config.toml
n_layer = 8
n_head = 5
head_dim = 32
vocab_size = 720
attn_scale = 0.177
bias = "all"
schedule = "wsd"
decay_fraction = 1.0
seq_len = 512
doc_mask = true
MLP neurons of a small language model. Each row is named by its layer, matrix (down: output weights) and neuron, and shows model dimensions 64-159. Each number is 200 + 30 x the weight over its row's rms, rounded and kept within 0 to 999.
After each neuron's rows, "fires before" lists the tokens most often just after its 100 highest values on Wikipedia text that the model never trained on. A number after a token or word is its count.

L5.down160,234,218,144,196,233,154,242,190,208,158,218,286,218,255,192,229,183,196,166,172,185,223,200,265,210,184,194,195,160,215,178,180,165,183,217,204,237,177,233,152,174,190,206,222,203,136,207,176,195,215,222,213,187,206,234,197,188,227,223,193,139,234,223,203,164,191,209,198,117,213,263,192,233,203,249,194,168,218,151,190,200,198,179,201,198,170,181,207,208,219,209,163,196,219,175,210
fires before: "es" 16, "e " 14, "es " 8, "at" 7, "y " 6, "e" 5

L5.down388,206,194,207,214,173,231,230,149,211,217,207,141,238,188,189,186,190,151,231,183,147,166,171,118,166,240,253,170,210,169,188,189,197,173,174,190,160,193,191,195,226,197,173,221,205,169,157,250,265,209,213,227,168,147,211,220,242,182,154,200,210,229,210,185,150,186,185,202,217,220,211,217,190,191,212,204,149,171,189,184,152,202,232,249,185,262,205,179,260,213,246,220,166,188,197,199
fires before: "as " 35, "to " 10, "the " 10, "for " 5

L5.down487,153,158,175,147,130,279,227,208,240,237,150,197,209,188,203,190,183,186,216,208,215,215,219,163,214,166,192,154,190,173,177,180,198,227,182,215,206,202,252,187,232,243,199,209,157,216,224,191,227,161,204,151,175,156,209,210,156,186,162,217,221,216,195,165,214,217,146,230,193,253,199,153,219,230,233,207,183,232,188,183,212,265,260,240,193,191,204,153,245,228,199,200,180,208,187,214
fires before: "J" 16, "A" 12, "O" 8, "c" 8, "N" 7

L5.down268,215,171,212,203,265,219,116,189,198,154,180,267,208,215,173,251,176,173,185,187,213,220,204,234,190,191,211,220,198,223,184,202,196,258,164,156,194,215,176,237,190,159,183,211,182,216,200,199,160,177,186,221,189,181,242,203,232,224,215,232,256,225,265,203,173,221,225,163,179,183,172,198,184,200,178,183,201,203,243,205,176,179,175,218,195,210,169,203,135,203,165,159,173,232,133,184
fires before: "e" 22, "le" 13, "et" 9, "ord" 8, "og" 7

L5.down147,200,202,174,172,213,209,214,121,199,186,188,249,191,249,211,197,213,185,228,226,263,178,208,206,226,187,224,197,118,180,161,150,190,191,171,204,181,199,173,161,172,235,177,249,250,162,131,163,245,204,203,237,197,185,240,182,219,224,209,188,206,216,260,220,199,190,255,175,193,188,199,204,195,184,189,272,213,211,205,225,204,229,226,225,197,208,135,196,260,204,187,230,240,117,200,191
fires before: "uary " 27, "y " 11, "2" 7, "200" 6

L5.down398,164,169,203,148,212,206,204,260,191,221,233,175,208,134,153,175,215,194,231,176,221,185,171,270,152,194,235,214,202,190,172,194,215,184,206,167,192,256,174,216,169,188,207,200,204,199,187,167,210,167,184,210,172,219,184,183,208,204,200,145,162,172,227,202,250,192,165,165,184,171,244,229,182,191,165,199,227,211,205,167,209,209,211,193,231,243,197,197,215,215,200,219,218,214,188,260
fires before: "t" 28, "t " 19, "i" 11, "tor" 6, "r" 5, "ted " 5

L5.down213,194,197,180,185,265,231,213,198,219,174,207,143,168,160,122,261,155,219,237,199,219,247,248,181,243,188,222,207,221,255,180,163,199,211,173,206,201,176,207,236,183,177,224,219,234,218,170,174,173,181,209,178,162,175,239,209,225,193,234,147,223,222,199,172,167,206,277,167,200,218,173,145,222,212,182,170,199,159,208,163,191,192,185,228,202,230,202,172,199,253,197,218,155,195,204,165
fires before: "t " 24, "t" 18, "ce " 10, "tion " 7, "ated " 5

L5.down576,230,195,217,220,174,223,211,195,227,230,174,214,190,201,262,196,192,167,252,236,185,206,216,182,225,205,222,180,194,166,174,194,232,197,198,220,178,218,215,183,171,214,162,221,207,234,183,226,194,228,180,200,242,251,236,172,181,230,197,158,144,185,264,146,267,213,153,135,192,213,244,158,217,152,223,231,246,208,171,221,189,158,222,159,198,188,214,213,181,134,267,206,246,218,195,211
fires before: "ec" 18, "t " 12, "an " 10, "t" 7, "am" 5

L5.down233,189,159,159,236,186,220,198,198,200,231,168,195,204,209,164,191,239,214,212,212,173,225,194,249,160,212,245,162,189,228,206,213,193,196,182,224,217,162,190,161,203,192,271,169,190,159,153,157,194,198,184,196,206,227,251,252,163,216,180,175,239,147,264,200,218,182,179,161,220,214,203,182,215,150,125,225,194,231,274,196,262,165,226,158,208,201,134,270,207,219,174,214,229,214,218,230
fires before: "en" 13, "e" 12, "et " 11, "et" 9, "am " 9, "w" 8

L5.down247,217,124,191,210,217,220,211,181,225,183,186,229,235,152,181,175,180,199,255,246,232,239,162,249,223,164,134,212,202,223,184,213,177,242,145,175,218,205,157,169,206,239,207,193,221,202,192,207,234,239,168,202,175,177,176,168,257,217,205,155,197,223,234,207,152,207,245,211,196,185,228,225,181,216,244,237,143,167,229,176,190,185,203,212,194,231,187,199,145,220,230,239,163,184,185,214
fires before: "ed " 14, "id" 11, "d" 10, "d " 8, "es " 5, "y " 5

L5.down526,130,163,245,168,209,208,182,239,220,164,241,153,152,213,195,195,208,194,174,171,198,170,181,159,238,204,268,176,191,169,195,194,150,222,230,196,181,216,193,221,217,156,250,177,222,177,214,199,199,187,167,207,261,229,217,177,174,202,209,242,216,249,198,154,176,208,166,211,269,274,213,190,214,185,153,203,206,216,201,251,206,217,184,224,174,159,185,206,216,185,185,168,231,150,170,196
fires before: "ear" 12, "er " 11, "it" 11, "os" 8, "on" 7, "en" 5

L5.down638,222,173,172,224,201,196,186,164,232,194,222,220,212,184,153,213,213,200,227,180,218,168,219,187,153,179,218,220,184,158,178,219,208,195,223,172,166,263,192,208,232,193,201,239,181,177,151,182,191,263,227,215,198,190,179,191,217,146,196,243,172,233,246,205,165,188,139,215,197,220,257,170,151,132,143,287,202,198,211,218,205,208,199,205,208,231,219,202,271,178,223,201,257,190,166,186
fires before: "y " 15, "an " 9, "em" 9, "r" 8, "is " 7, "at" 6

L5.down290,209,222,179,156,257,194,169,204,184,212,279,172,212,216,191,228,192,199,224,188,197,196,162,178,207,205,163,216,134,195,191,216,151,164,201,187,211,224,206,157,175,173,171,231,214,202,185,246,238,217,200,158,211,200,181,208,189,175,198,257,219,194,229,189,183,221,217,258,203,216,142,189,219,207,180,149,193,183,181,223,189,197,199,210,238,203,232,164,193,182,229,167,172,217,239,220
fires before: "ch " 15, "un" 12, "s " 8, "k " 5, "ed" 5, "ur" 5